config = dict(
    n_layer=12,
    d_model=256,
    n_head=8,
    n_kv_head=1,
    head_dim=32,
    d_mlp=1024,
    vocab_size=714,
    activation='quick_gelu',
    norm='layernorm',
    norm_place='pre',
    norm_eps=1e-05,
    positions='rope',
    rope_base=500000.0,
    rope_fraction=1.0,
    qk_norm=False,
    attn_scale=0.177,
    bias='none',
    tie_embeddings=True,
    parallel_block=False,
    extras=['capped logits'],
    init='normal',
    init_std_qkv=0.0185,
    init_std_o=0.0,
    init_std_up=0.0185,
    init_std_down=0.0,
    optimizer='muon_variant',
    lr=0.00887,
    lr_mult_qkv=0.4,
    lr_mult_o=3.0,
    lr_mult_down=1.5,
    beta1=0.95,
    lr_head=0.0149,
    grad_clip=1.0,
    warmup_steps=200,
    schedule='wsd',
    decay_fraction=0.845,
    decay_shape='linear',
    final_lr_fraction=0.0,
    batch_tokens=131072,
    seq_len=1024,
    doc_mask=False,
    train_tokens=560100000,
    steps=4274,
    dataset='wikipedia_en',
)
MLP neurons of a small language model. Each row is named by its layer, matrix (up: input weights) and neuron, and shows model dimensions 0-191. Each number is 500 + 25 x the weight over its row's rms, rounded and kept within 0 to 999. Numbers have three digits each.
Before each neuron's rows, "fires on" lists the tokens most often at its 100 highest values on Wikipedia text that the model never trained on.

fires on: "ic", "ion", "ing", "3", "0", "il"
L6.up13:479525537485534494497517464488489487485471495496542505504531448529500455527496502561518507478495563475466465521519481480504503496488474488523499530531498455503493496509489519505449487510489479495490521492534501493496531485497534448497499515508479526508507513543463508486508478497513510528490522494500503500505481506463480530528478557484503518544519483521531510496517484498485480481476498520514502522486512495517427438523526531555537500500443465527469510519508507482506511535565503513501482503481497515442500516521459473545467523535492495489511500553466504462470518459469456513

fires on: "\n"
L6.up726:451494522542461503492522499532502458476503493536464485443503499508521511515491494503473495477527461481497506522481515485522498478519454508467519496497534529499483508492507490487511468487477483537497474509476501475473418503514480526455494514485504479492557531559509487501506514475476528538520473526584509492496482510495522496458473449488515545541544490443488512458499530481510510508508496502494525517519481516496510523466505508558534499490485536512459494527487503528496499504511504458467501532504485454544488519555487504501547486545490511487481493510490519514499513518509482524

fires on: " o", "O"
L2.up650:537500528532537463518502520470477526492500506519473436498491478497504498529516488470498522521524478482535506483467497490498478517510501506508466475508529511523513496518496491503533460484488514483430516504491508465459471535524537497512435461491518504458469481523508464480512490543460455499487498488514502540513498518493511539527485522532504524519497541512495497500488489503520552495520459476457506507495472531463485466502535512530500492525481550500526505472537502529476479519510502421529499496433503503505476457482483531510530497496487496462484460516523489492494534503501461498

fires on: "\n"
L6.up985:481498505541483500464544531558517479491513525498480477498495524484519511515501466513470521476509475497504520524502481485506515500482435488480532505496522564477503494467498501449540496525487459516501471485459494483510472550486502503472476508476537468475564551548523467528498473471488485538484462480567507525480506491510516523487506515483492513512536459468515488458519493477492507528556479495487501501502507494543455532440546509556532491503523499479485513518449488505512482529495535478478504499478480493482491517536481506518526518535513512527492492503471523468491512512507509533

fires on: " The", " the", "The", " c"
L2.up57:502527524460488531536516466499523515514493518480478482498532476500493482520511474474504483467522506542487509493500501516511470505538529496520489503476515459477492515498529504505471543512521457459500560512467522498498494519495512485522481446506476497489471497523542536545488497542543471496463478487522492471490521518496489516510529531485519511536534498481482491528502508475497479537510447471484478481501518456469459489496493516494515523483560475489502473494478512522529447514519533593487493472479483480507523510480539538506526497484438536507464538516499474465513509520505487518

fires on: "u", "ay", "ri", "ce", "ee", "e"
L4.up602:455520498525495497536502507511487499514538487486479511514513507459493494492533481482508468550566513504495488536463506513474531470484455489480460485521544515537538518472525526492491476494529480498489435509468491497517501546457511497531512537515492484525512486525461486492471512513468524501482492482493499479559514496471543498506437481514538500462537510491519480481526450522488522502477473517492522497541501471510523442477485550507510489522498483500524527506489514490500463522534440504519520537497525485482511490470528500533516518469506481501532506534510491472477524450475487498

fires on: "ary", "ch", "ember", ",", "il", "ay"
L4.up961:512446533503517487502460502496528502505496483502505540504465508489506507490499531476508496517527524495507499485494539454522521519501509492447530509502490499504479539437506479478471527488466506480532480484504516514523496505502550486510488511518531526517477539531442474501516493495513554503481476525494484479481530506497518536516468544543483483491497480486490500512549505554533520504488509484510533497459454531500529460506486469465527541467534507451525522513478490484489502518507501504529476527513487492485523494490459491542512503466492448492471501533533528517480507521515465528

fires on: "ed", "a", "he", "am", "y"
L3.up156:518508496476508507501488513512459503495510497554520478508507517509521495504501490443490448549465525513446508477537517496490493479500526526540516484478513517488515483484489503480484488455443467483475505500492525518491505517477528504532536485516489539496478497534506471519452532483515523525498479470525530493470495489510522534539456459463527499505491490487512490502524491497557514496475489504499487484462491486462528492496467490516516451508517521477495506489488473486521509507546480503528489520463498551474529537524430527499505515499473521464492536489516519457453560460490525536

fires on: "ed", "s", "c", "ward", "er"
L7.up173:472476506531499457451479481539497527533488535508563491544493504434490430475450507512534468495519530514493543457503536511496522487496513502497516484505563516514502453499565535493497492478500506512518471518500505469483502498514497497511525486493532516513504502529489488509559497493484510483512514566498477508502478488504507492520468480515497545494509526524496540483522509512471508462506507447484503465501525468497453518488507497504455524487422483513522466478514485541523493498519501517513500486507450467490517521538480546515507516559525480508521497469511489528498489534459492519

fires on: "ist", " United", "ag", "d", "iz"
L4.up831:481473474520507502526529473495532485523501539548471477469502524489514423549519527516476506507482468537488485491496489503528551504441522523488471562487537508476541466477518491513517488561455540465510479528492475545497535497487504507468502509498541458481484500546489467488494491491469471506502512495531465454499475516478521515478492488487523438498499509428479509479501500501486483487511557508494533513481463504484490510507544492516530496495470530449477506503492497524520474541513479489490495502510471503449526498507514538480468506502477497533462556519468485515469505520499493494

fires on: ".", ",", "is"
L7.up797:569494561505462467509444471474518489490464520511506520485505494546502503465531508498476485532578520435547513526501489505493507512484499489475480527524527526482504483488536525504484511496501519453446498488492530542477461495482497530553564467517464536503483519516489556509474481511504501468471499476452542512504518497504462492521482545528505506530520517460465516509477482495506486495547469444486503561506485507495535519511513499472506505526474473531464417476534523460500472505513497487478503467524491500510513500486485474503497527516499541496452491497521498507533500482510494458

fires on: "th", "ce", "st", "e", "est", "y"
L6.up305:520503497499483502476489515482513499486516499455511488496507522497512503517509436502517480495490493475550518502509528483497505490509466511446474566467506494536499501449459475492512511494458480504476495528533520482511537521465458502512503480476485485489516460502508470518468484528517514504548481552457524473529540487536518488539482521508504501528513528531546487507518521477507508467475479547485504501518443503489533497447493491512498529510525494492523499464490510521496563530537485465497464539498522480535479504496498490539511516505505530449468503508515550495515525505494510514

fires on: "\n"
L6.up149:483454510515511506475487512506483491468508493541437457475545500522529500525474472521489467481534469509466502498482494464522539498523474534483504502489515540487491488450490461433529483516485510514492492486498484480513450545499489537446476467490514500472568503543485480472478494498468505547489458487522487509508516533508554507502501496493513508520558486448506501448500523500522474522524521499489466510547470513497459510473532506549500470507502508487500514520513522539494520511524519498461513509501516483508511486567463515496534458502499500489469454527508541492487531511486524523

fires on: "ing", "e", ".", "hn", "ell", "ar"
L2.up916:472496510497500510497405524496512478537475495485524501509530544513509504503508499486456470491513542479558495498512479506455502494509478431514500512519519486509496495534542511509492525506496524451488480500500481471543470499512500499547534485509477522505527525497489537496471507450461529512515541524502478516530569535493515511490503491532449499484532497472519484529483485508525474481514499501471502505502498464528530519536523467521521500506477509462494491495524491450524526493521558475519510500537507509484541476497492488443489498495471518505471486523463462482476472535493505488

fires on: "-", " (", "–", ":", " /", "\n"
L2.up408:525486470524538506525511452511553551527470479489490503507505444489507516451505505526517487488438494538509496495494544499497503488550493504486490493492532513475514509469472459542512524503482496465553519517493518499506503533541487508484499475507460488501530521514510529472497521521516476449469512462468497491474492495513490479497508522501489465487467515508537531465496466547511493480509506499534519475522472530471554478474517470508443557528523504486501495517492510524446523470509523500487509518424549483524490525505506501504511486475500492453554508542500501479523493476531488488

fires on: "p", "ist", "up", "ing", "est", "ce"
L3.up597:483526459496507457483507481493469495527459465533511502512480470492564497454497528485505498486507522520492536486511504481498536455501473563488482502535532512522483478479491462502469506522513463493492504469496479475474491505478494487517510451524528471492499478517546528533501499508480548497491515460460524442518492550502445488498461489483499482502473489465509516518474506496437479468500508489507464498454461493481504513496514537529499513504496476483513545492527493437499550503484545540505487494455458528522495567496517444531469491535522485483507548467516527529542499525538500505

fires on: "a", "ia", "an", "ri", "e"
L6.up275:522544486476528503518483506487451489475504404514508502493517525521460534538574483502478473493524478512479496531481493509443492475473503509523539503482513486493547492526538532477498511461503507491489409498469520501482535518488500491491526446488482461503502535537456491534532528502479478523465513512493507486533506502518504498510511503506540492473464536487491503489486473468490538483468479528501475503490498503507486494522525491474487483463502500531537507502482533512480453542488518475505479516492518502478481465540551542481520476506528483490510513473503509467489534449473503497

fires on: "i", "t", "le", " of", "d", "ist"
L4.up881:478491458505474545489507450495482498471486498534499478486506511478496489495485560508481432483547524513456538470487544464474520510474531509476510519487484514488573461472529510508521466510466553445544494505519534539524525538487546514479519515486506474521484478520533481507489548507501470479514508480537488523483519510518552466512489495528469499481489513512488508477497489501543526482507509485499511489475471515531473512537536492494465510507504500512488505493468504497485491481461524501527473486511495465557513470516510501488464501495478474486502529484473478501468467492520478498

fires on: "ly", " not", ",", "en", "ost", "ous"
L7.up596:501499508524480499513478545482457476487496507517527485515524482473464508511523490494472473504504524548463546476484482471502497478501532512490508519516514470526528491487484468472497494514457519455468509525548495526487528464512510470531458527438527512517531510537472466509494469464519499479524516453477481528500508472508530491518532510496503520529546516490508461480495507479533505491459526513477521537490518482539519534514517532516476506523444511456472480517485525515430536512475519507444500462450511515488481563506503526468467506526520480526480460445497506491486500483490539505

fires on: ".", "her", "er", "ly", "old"
L2.up839:534524519505526466515502496485507480489515509508535518480489473532481509454498535499445493514503506468496514447512499536493498485542500476493508502456486491490477532515488501475524484491487492516479538478468516512470454500502496544501490480503519524462490490496502508483482513495505510506476474536485488501488464512523452520548518520492491470513545482476466486511535485468471469487540489488546469523498482495512565542520509497490486496501516496502486464535545465498500510526502496481496516479549503457515494444490514495490511511547530440419473528511479537514516503506485503476

fires on: "t", "ind", "ist", "ow", "ain"
L4.up300:534477471521514513491495532505500500484458489510470509518502469556559494497530518463481516479507468515502494507446472518469475491516512495532461468500516532485449513532522494481526475507483493476495468501455481487525485456490473482501507471496468471522482509525470515441504522514546499510521526524491493539508537492515514474499465551554529498525522525503539527531513497518474452452522535492458476525512485483532475486498490510515506504551525455471466472537518489522508482473522511540513481504543447557529497487508508496488508504500483458502544497528487465488529466479473533475

fires on: "ed", "ct", "n", "y", "er", "ul"
L7.up938:516459492555510493469507487482543494466477519502552497474481514475505458507484489507512479488489483486499537533508541512489495511466538520520504518483484512559521490454488507493519521479481503472510460525521480470477461507483480511489485470482474484514501483506535468497509538501469473440476506515515511540494471479514483490520491488491476493487494490499502474522478547523515499473469492520493494450532474517518468506495471516499470525461474546517495529508546471526518498489505493500491466489463493475567542522552507507498456484507464483525500487527525481501509517505552449557

fires on: "ing", "ound", "ic", "e", "ist"
L4.up596:492499525494468548517477497512523503494463483433498495506527478503481529541499474487505508488562523454485496526476516517545499493485531509501544486484475548540486536473522493511489482470526491498504549541550488538486511497504478478457483479521495485481486476505498524503533505521488483451524551458478498511482528514505500512477486510506458469453498524526462527458506482508504496478525456508447500538508465495507498464472503518519501482472520546487525494550525547473480492495493519471526482474514508472502521558520484522527511438541501508523495512516510503501511512506545477511

fires on: "ent", "e", "t", "te", "b", "an"
L6.up31:502512517468481480518556505467528518538545484542496491506525454473536477519489501549472527479540491497493497520508491482482490557494457472508526467553513478472520504520508481506499491505507519517506510504501518503520500511527507458477468519483545511464480472517505515482494488539501532502507485440542507470502474491510486518550505474483437510476499515476495454498485487513465489535521462469534478510528497505495450473488497485497516515536495484492488500488492500497486458509493515493461503460488491545504472528488513545458529537464509534562485536485486482502478495501457482513

fires on: "an", "f", ".", "a", " sh"
L3.up158:513461515467517499479497493479501515529462501480525514451483483496479507447495495501524513503494497485478490486509531479496503503529511494459480493533509465486490493519519461492496526485548500503549477513492496516472529474483510539518468510520548528499472522473510510521485490498512484497556495491517488520495471512475472460553478547499503468524514528548465546465477533509552509526488511514510480508450487529513513475491510444505514511500495527545586499494502486494492502533490512483473519501516522466503525514480498534462519485489513489482547502458511498451489460545468446499

fires on: "oc", "f", "c", "age", "p", "ol"
L3.up879:511473488476491468519453493501476506533503475457505502511459478509517502468539505532530510454462512512518548486503513493513532523519487527498508488490489550501494532502478501472483521453456501488464487563471441460512548491494515529450475463547519489518511519497534478488468507499566526521514528508499521465510547488494467496473472490463502530499555521478509489504466488502522477518533570455528474492519487452527514474465504484466465470478486498533521511489528557521525472499510464531508510494500515503490518484517470506482535494529502497466500494496469480506463470530519499544

fires on: " sc", "o", "at", " 4"
L2.up549:506466511553525554506496505512569511511473488486528517483495487541475519521484489533530488513501489475510506503480483502520551538496509494503504518509539503537503475526454481467485517485542472482485422506503505485521508493500551505532473467482497527537501509507478501473511536477448490485471500508497499500498464517503449469510489547529496464515493529532473514509553519447494501500488464508503506484498511487512562472472515511443476500475524521524510535530477458474491504506488527444502471522467446501481472514513503497511529526482413522521484492503482530513546518491483524509

fires on: "ir", "ic", "o", "ory", "ion", "ial"
L3.up843:491467488508525499505500463485456447509497510525472485522508506517502523481514473539506497510480448474505445473491455502493524528504477524473494519520471495499500490539509493525472500483532460515501537518483513517489521510519479551479468511487489479429535527548487533473491516490489513547535509528549514505486520453507483516494487527473493518499506479483486528520533486479457502446493540517481465525494499516477428514550534490506528505471498509530568487527488551492497502496519521518496501476485479506477499503491476481492500489507487467496479493476518492460501527460493480505

fires on: "ame", "ir", "d", "r", "k", " of"
L2.up263:504457479508517546502499495485491486500485534542491513542494467533497502484505466528456488459504509490517484495485508537494521522512457507462539466490484496493498518455495485485524486535505505489527525529492490498538470503513579531485496504510497487492515487496455522506454524491495471518467467503456495493500498468516516499523515528470498488497473539515528504490454500531488502540481515487513482525450510515544524478501540512494488540535521496506493545481476470503505482468448470473508556514485491512510506489495507500552473507486527520486455501491478449507509505554509520444

fires on: "D", "p", "d", "P", "qu", "ch"
L4.up529:507463484494512558472520552476527468506493479472503492525516467508481477554489449519439458515531500494487514468549461478527481524547542483485512543513522503506489530527481495509484457489503486483507500476516499477483504516548501481503504509491486524511500509506516529548476497520516545536502517500531482468522516475523475534497451504505476518511454477505479481511455487518453483495525513461488527520500467473491491471507527498532489510505492510515529508487587477499482530488524469544497485499532458510464538510490480501487471518532509488489495446462502494532480509506495506492

fires on: " /", "\n", " (", "ound", "-"
L2.up361:538494469486512522527506502473521522508494537487491506468530481510540466476500476519505523516467498520534493495500507528524466512538524503473481449539506535511466516509477494494488543492526469507506518488463493496507473471488493521507470517485489488555542499474495498482489526505566480474514495463471548496470466526515504501504523523489494505485537512518517556522527476543470526500461476517508494471470524532497543480510579509479519491453513483492501505508471499521427472502512490506453512500488522475482494518485502570492486475514507504497524453528481497466510495458491517444

fires on: "es", "%", "en", "her", "y", "ly"
L6.up475:468501512534494505516475525525507466499508509489542485470503445477526469520497535521466485489489472516533504505456495532508542488462520515490533471515456500495496519495498554514505524491478475496505487493522521522526518532500519487518498443490470495492529516551509484504498513480475536491442507527522505484546521484515451461497470506484523457508486489490472493501498507527512511483479470498476541503506491502558496520487523548565505528484466491464509490541500495501482572494501522490472497504485520432475512501512512505450497516504484516541520498503539519503502494515536461473

fires on: " o"
L2.up178:484536534518518450536484492475531530524547553507476492489510479507522474503529512539470540508527476505504468463505519506511529524491521477528501512486459494507508469542499515488493512475528503493465540497447474546496476555528518499517526515530530472445456490483497533516513491480504457493491502512477498525507531498533493555500477498535484534520485555488534499486453488511477502524486530478522525524500450491469486475480502499530481516523497530507467486474505468481458519514489491481486419501444484509471531483515536465528531468489512445490487492487543491491528510538515490524

fires on: ",", "ed", "p", "a", "=="
L6.up29:470504505520483507494486522573482506479461507511526485519483510475502479491512458478437481505503496482511508444522512507540480478493514518532485505497506498497460489487484484515460471483476488502475520510496501520504502540488500478502509471494531527483510506551484458521503463508494461484503477494484487523480503489537470524479455448507477522541522483494460497529525530512516493507509495493503519531547500502517511512466480464515490495537536554537517467505494506518484425559523547495488504490524505487456556544516466522507500504519521519488520522461466534490492456482486512540

fires on: "le", "on", "er", "an", "b", "ver"
L3.up52:523464509494502492492516458484508469495568504477525538462526488489512486493494496496479505520508533524521540538491544461564503496482525466501500501497499481488516491506468519536468485530463493512483508520481510482548483509490477471466481505436490493529504506482484498480509498550457522476510506460553505488484515503502536527507459409514486470503534497516473488487524492503514473466504498480508483453524537519477510492485485499521485525478502493520485514522488515506489458496537501524535507491467483492517458502513503550514500488496479473546494573496536474502499551487531467493

fires on: "o", ";", " and"
L4.up414:487503505500490532536549513508553463515491525486488459490489519461471485464531508514458540513471518493540480482485470506516518497495499501521491482498491472504501527520484525508462457496512530469506500494481512483498480535498557491510519482493511480498518505473476544476521468466512519478536526529492489467524483556510523503488497522486494441489504524495493520515502525419458490509493466521469513528525465510504470510485516522469503538523510520496477510539507510520483510483517479519503460537462482453482517502521540522482500524440466524497466531544486512505589492539521495508

fires on: "at", "id", "y", "ly", "e", "ed"
L4.up163:463559486521534536503485473500480479485511458525506457509528473525481511511482492442479462516522513468523520532537463508489484468483507486519503477478475547512502515504553536530501463473474506536451532529508471527510504542522501499531475458540486480513552525492573483480456490499485541536502521493513494480492533485506475512478502535494491463499497529482484492505471449526522475486474475501498515525506471508490538480497479493516464483521513540471456497491508482510498477506510525500502507532470460505480486525522472549479484507454477507509495512537456505483509521500510501480

fires on: " The", "The", " was", "R"
L2.up898:491505492488487525514453538526529546498454495470422506479487490487482480527545486491462509497507534520466495538530514513483487493528515503514532487480473482466472501489485516506508480498501497465538475511463474469474495492506507517497505489472497485497554499472539493504473484561519472484480445536466515567476506502512455494516532495493506506506518502545473462484501492503479464506511478496527471516510499477497535469508498500506547501533554473506543488475483507489482473507483516516501487493474508507508533525505520550475503518517449501443462559511499506508542485512488495500

fires on: "ed", "un", "ut", "ur", "3", "it"
L7.up856:506501550513533491499485502463508490520484514507540491535501489515515520521538513522470510538525450514476442470518510470475494463483525505494499504510495508490518484547526473451450489496505488565507504529500451494490529512525478474458468483465521458462524499501512495510461514500502540542478492495484534466571480504516478512511491497488480480509483473503507511501530489538495517494505530500498511514488441506507505555511509484484538493501505495527461507507522555517499474511488504493500520471483535475480483476518467525504494561509506537505471477520546536474506532502488481529

fires on: "ed", "ied"
L2.up660:498507507500506509520486494480487560546498508484476501492510471495464509485519515501445447523518497486517504453524497521483504460454479520502488503471553499532494522512513497494430495535498492513494452502441442506522498465498500523506466448520490428510542487460483504527503514510468511487514510502514474549481517523500519514480492496530499497511503504494507515495538498506498476475519462491456514491438467501473493514511491487502476469538510513478470486520503552483486550511485538535484537508476496463512489528518495533480514480508502560502467513499554493462474541511457480484

fires on: "e", "per", "y", "al", "ic", "m"
L3.up660:520525523525524517484506528479536436498515511469471517495497524473518507497480469519501455504446515495471520478513520499545465516495493500481453568513498517488508492471473484504479501499466521516487522496502506545501491514524547502494524501478502506482489482511472543540484484507519436546530497500492521429574492479466467500527490543496510460552478537474472463565481475483508482489516487543451498527488522546493497523493519521484506519519483531508486505478503502500463563511534453524516492522489519501477506520469500551470474462506487477498515501516485479495515513427519512521

fires on: "s", "ool", "c", "ber", "w", "en"
L6.up77:507499500539471510534464497484463483494481506499481493527490528511504495484536453492523481457519428472507478484465477492509495528470523495513552527509523537484497496520522491532525471525468506530516519504445443493491571469518524495527496541522451495526502495521496480480465505503511498465538558524477546526492559506475514463491494529511458539505537511468520522535506515493502488500526504487500511455500512471463535504496512486523489457548494486514471490424554509533460522530459516502504511510544510467484497485525525470499512520512526500485537480528518499480488486542492501489

fires on: "ch", "qu", "en", "ce", "c", "p"
L3.up695:490487495531459509501489498490482503530455521476485496504504470489506489493545525531521484464527484502506555496540537515526489514543511506472497500540497505514498498496482421522502502496481497497494490527502532453497514507461506481506461497571450478492498509525506549483484483514510530522570510515497520505519518530468486484486510507512484546448528487532515538497456484528507490496506494514498484521475450478471508496489519482517466518514486475515490530443537526464491536510452534494493510524500479508471478497496515486469527486503521498522468483437532479447494506511460514466

fires on: "e", "et", "p", "ri", ":"
L3.up1014:486513491479489521496484555542476476521513516536486478498503448555533510511527473472499510551520528475521475479462471500445531529423475523483491505498478487544522482506516502492490504509518506487506510471494493525524491525507520489517525501559464442500500516563486454465484517519477525471495502481464501484450566477517460521478522484495471500471487530487458504547461481515470488502500478543515513516506508544466482499505510473537496473524530542459468513484493497504473540500539490480497527524504511495500528488489498491494517484476530456503481517509502495514537498520511520509

fires on: " l", "l", "L", "ct"
L7.up792:530469519519484503487504481542537504479493481468509494514518440515483539486500529517486527481497514484517504506530499504512503486527491502508490523485504497490539489496500528486513502482529456491512545510492530471484487490535508512494513481435531531489505522530534507471481474461481509432438494481516533537482486483495491546570537463450461504496533513493531475533501512451479525505498498524487464492470511504491533457510487511495524515490461521513453477521532497494521498491458491478508465525517545495504503495478466493434499503532452485473508486526465474457505495504483507518

fires on: "y", "en", "o", "e", "ly", "|"
L7.up39:462513496500474509540490516520544508491485478492526521498492477542466532486489535489504455453515514540477548505490489489465505500519475451506526528489460509506542503500487493500507500486526497493452503478503488498502512493473550483457487513490546498508454525566544518519478477500519502495528514496502511575493515514475540482564496482495513501541524514524467498482489494494523520488475526518506498485482470464517466520535549477521489517509466484535484487451490509517486513477486477506527484498523500514537539481448524479490473545470497490489489467478536472492502529494508552547

fires on: "ol", "ost", "el", "ome", "ill", "x"
L4.up381:488552446523474522502515507465493497475557525472427522455506521514479488494504523508489483514518475520505480537480484520507500498504505466508506478514493486478562493474509460452526501492517504471558509495517512515495473524504484477494490498487500529500540484498493504510546493472526487511488482475513480486532516469469480492505470506522484523508497505459515502548520474500499526497463497466517469530505502515523506522489511513445548524460524528498466520466532498487459484537466484492491498530515508557497494513494492472510539475463467535520529560511492513480500508520488541517

fires on: "ary", "y", "ly", "ay"
L4.up19:502496545481489487510524534549513489488479541490527482507512443518526483511553523515475492490513454481501478491495479514515536503478500478520480451473491497550487467493525525523499461521459478496461500485493496511516486538467511489487549488491495495536479508529492512434494491483495521472465521473517486502512494463480539500483505555470445491496526499522495546484480491476522496484499477504499482529515513503533497497504478476523513497509531489478478489512512489529460505507475499504533553486494502429463512526485461519454499447459501528477556511465536454504509463522511494503

fires on: " d", " D", "d", "D"
L2.up580:538489496513512533459526481494561477516527486497532486540529435470469490482511534549458483501514506482497484493481525466460492552540525523524498494460530482511480547469500485494478500469527485498441510509526504514469505501529501493493543476458502494507518505516474492493464526531462516514450499521521480477481556547519483491499502480481535522513497529543457503500518490497466460471545536503487487517497493529526499474528529448465538496548503545543514501447519512515493486489501517485472479503493500484510494473470488495489438494487495479478504461509499482497513499502462519479

fires on: "\n", "°", "U", "ab", "ud"
L2.up644:505506495474535473494522470527497544466523502492505509486512470495508526538436501514514502515502511495495547514508501558510511501502430536514460488491465452506479474512478502501477513481494428514527500485482486499483550503490514472455477506518477493554464498518523526507453519500505549466483522533518485467508479469543501468469514492501448534534485457447487502487473530501487510477494538496533530522480464503496506485480550479490527475544528481461484524513515534511466499483483500481514508524484492480518526491514505512533511530482503506488495477463452495506512528478466496524

fires on: "il", "ember", "ary", "ober", "ch", "eb"
L3.up75:516511469499496483507522500496473518464484493501528513501502478537523480480510451527491490513531562482507477474524560458540479478520500472510475522472508452506501516449535493457463504518494448524505553473481509458507503466502503518510479508502539512572503502537459503488520496513514527496487524532532512486556450500510475543510488485524512503496516485476495494476502475518497510487509521505549496540495472492501514451493494492466478530485525496498518513485489524476475511542509484469496513486478517538516511504478460500542516460543495514509493471524507510497499508506478499524

fires on: "e", "in", "ent", "id"
L4.up675:490460505462520512522565530469488492506537494499544520510513520512492484508495515544446496477494484497495538550530507485487473493528469515537523494463549495480477479510530495506496494498514519486503543487553465528487498459512474470504495484490518448529463517486504482518485520504527477477497469512532486477505512455505478486469538491489469480502493530509446488508523445563461483542503494533500508525528443498499459478548517456496473493503518502450493524478511493507459502510483514472443488465489515556484503489485490538463488557483496518550520516502478501487491519521513485518

fires on: "il", "ro", "f", "b", "ph", "orm"
L3.up264:507518530489503484552488466515475489530516503520518511494514491491500445437475451501465512491500484462462543508490537516490533532493499483477494497464516498440490495522494530477478500507502495505509508541503526476521497491503534523442522533510483512519477493489480459523515515524543526471511505543478489506520477507519543479508497531509499508539535487485536464492481537497527510511489515487534456489534558492461489469507473509507482488499498519538488493466525508497479467492512503557529530527504510483486501513489503489529477492480478535534488548505486497532508505477492517537

fires on: "ic", "s", "ing", "ep", "ite", "and"
L4.up176:481481425493472521442527449477468452517478541533499443512557470506474505510501507460448545497526529521504448522508508492495480504515479486498477493473497511497500536496533513514481513491561526520493524461508490492532495501528464492482509545540474476507495526485483535513504489477507500460503506470493506550477481527499520468485486529501540506455521504521461481491493484514465495489509480464449500533462457456504523511519540442523535488475508513530476497491495491517533506501474550492527494482536523480473510516514471529514532476510493461492491506493495482485488515518534463528

fires on: "\n", " (", "===", " also"
L2.up461:595461494479513509545490499490507466448482492497512506480506453491519505484537498466477513533472459521486485536508535489503498484499472481510500503501529521488487502501487494545453505498514516466547491513529475504478515496498477543482498518524522494563498493448487471486540475497490468467502539510480442493524449505513528436499508528485483492510488501529505530532538526496486521518496471474541468457534510523502540505498487512466506533494557501505515476477503474505427513517473505516508488518463463490474513540493492532486502498493507486437518505549508487522485556508503487517

fires on: "and", "ome", "ro", "op", "ol"
L4.up91:487514498533514491544520469487495481507504524514482512520496477501531534493500478445508500468526506487510502491518503513476509513467519451503505473522482457529484537481493482472528487505542501499508501526521506535504469545570452452487530492461503514473480502440527516536554492508529512498464492520545466469494527505516508518528508497544488447532530492475531530478510496491527501470519473481505475483457562501531495494486506500511510552492513552507478528457516512519510488541506496453514487465486464502492488470478559505538480497470449524533466549497494498514518501537501484483

fires on: "es", "ed", "ce", " or", "ly", "fer"
L4.up999:464526518476528466504467460499482500522562532472513515525510494534518544504537524497461451480482480463509520511511515535499499477482475501520491523517529494515514488480521464494466476531519493496517483513457495554506494478546450482513513533525504471505499492516546460517512519516505541498528463486516516467484516531500577497489499487530497501489509501486527497508481496540520489447462438502492491491484482483496504486485498500475508472489478530490434485481514518513505471545478512519484501528460508459537490486453479517498477485502530499508478530478492498458544474493536474449

fires on: "e", "\n", "==", "ave", "ce", ":"
L2.up43:502489473506479509531508529475506496527541498480474524506506521499493523520484447474500453486511505497499508544436458512464512435513502491514481477518485492493458494438523528500510486518531511470508523497500503486498483514466547505493484446546531402503535486479475505515491475515529566507479527543488486532484536531519527465521469498492550522465564491498504506490515514531492540526491499507483536491490530521487543505455508528506474510481546490443509531500519481528468553491485505497506511527455520482522503492516513510508515513512519503519484491519536510516538488523476473489

fires on: " p", "P", "hn", "ine"
L3.up389:476529466532458488547524480471486477500506471507483454512471561559507464507526505499532455471500501526534494505484496476529498450495498486496485468542570512458512465554525496518497533465492471512494496462513490513552500496528499509485498527504501481525528506513462510516497480487483503517497485511458492546504510505586466469504515499517466545539526455494501476562501507508503490523520514479481481505500514426493514452536496498524519475500481481508469479463478557470499523503514501496475505459517514489439483502511502500503518473497498519485530507524503484492442500505524494482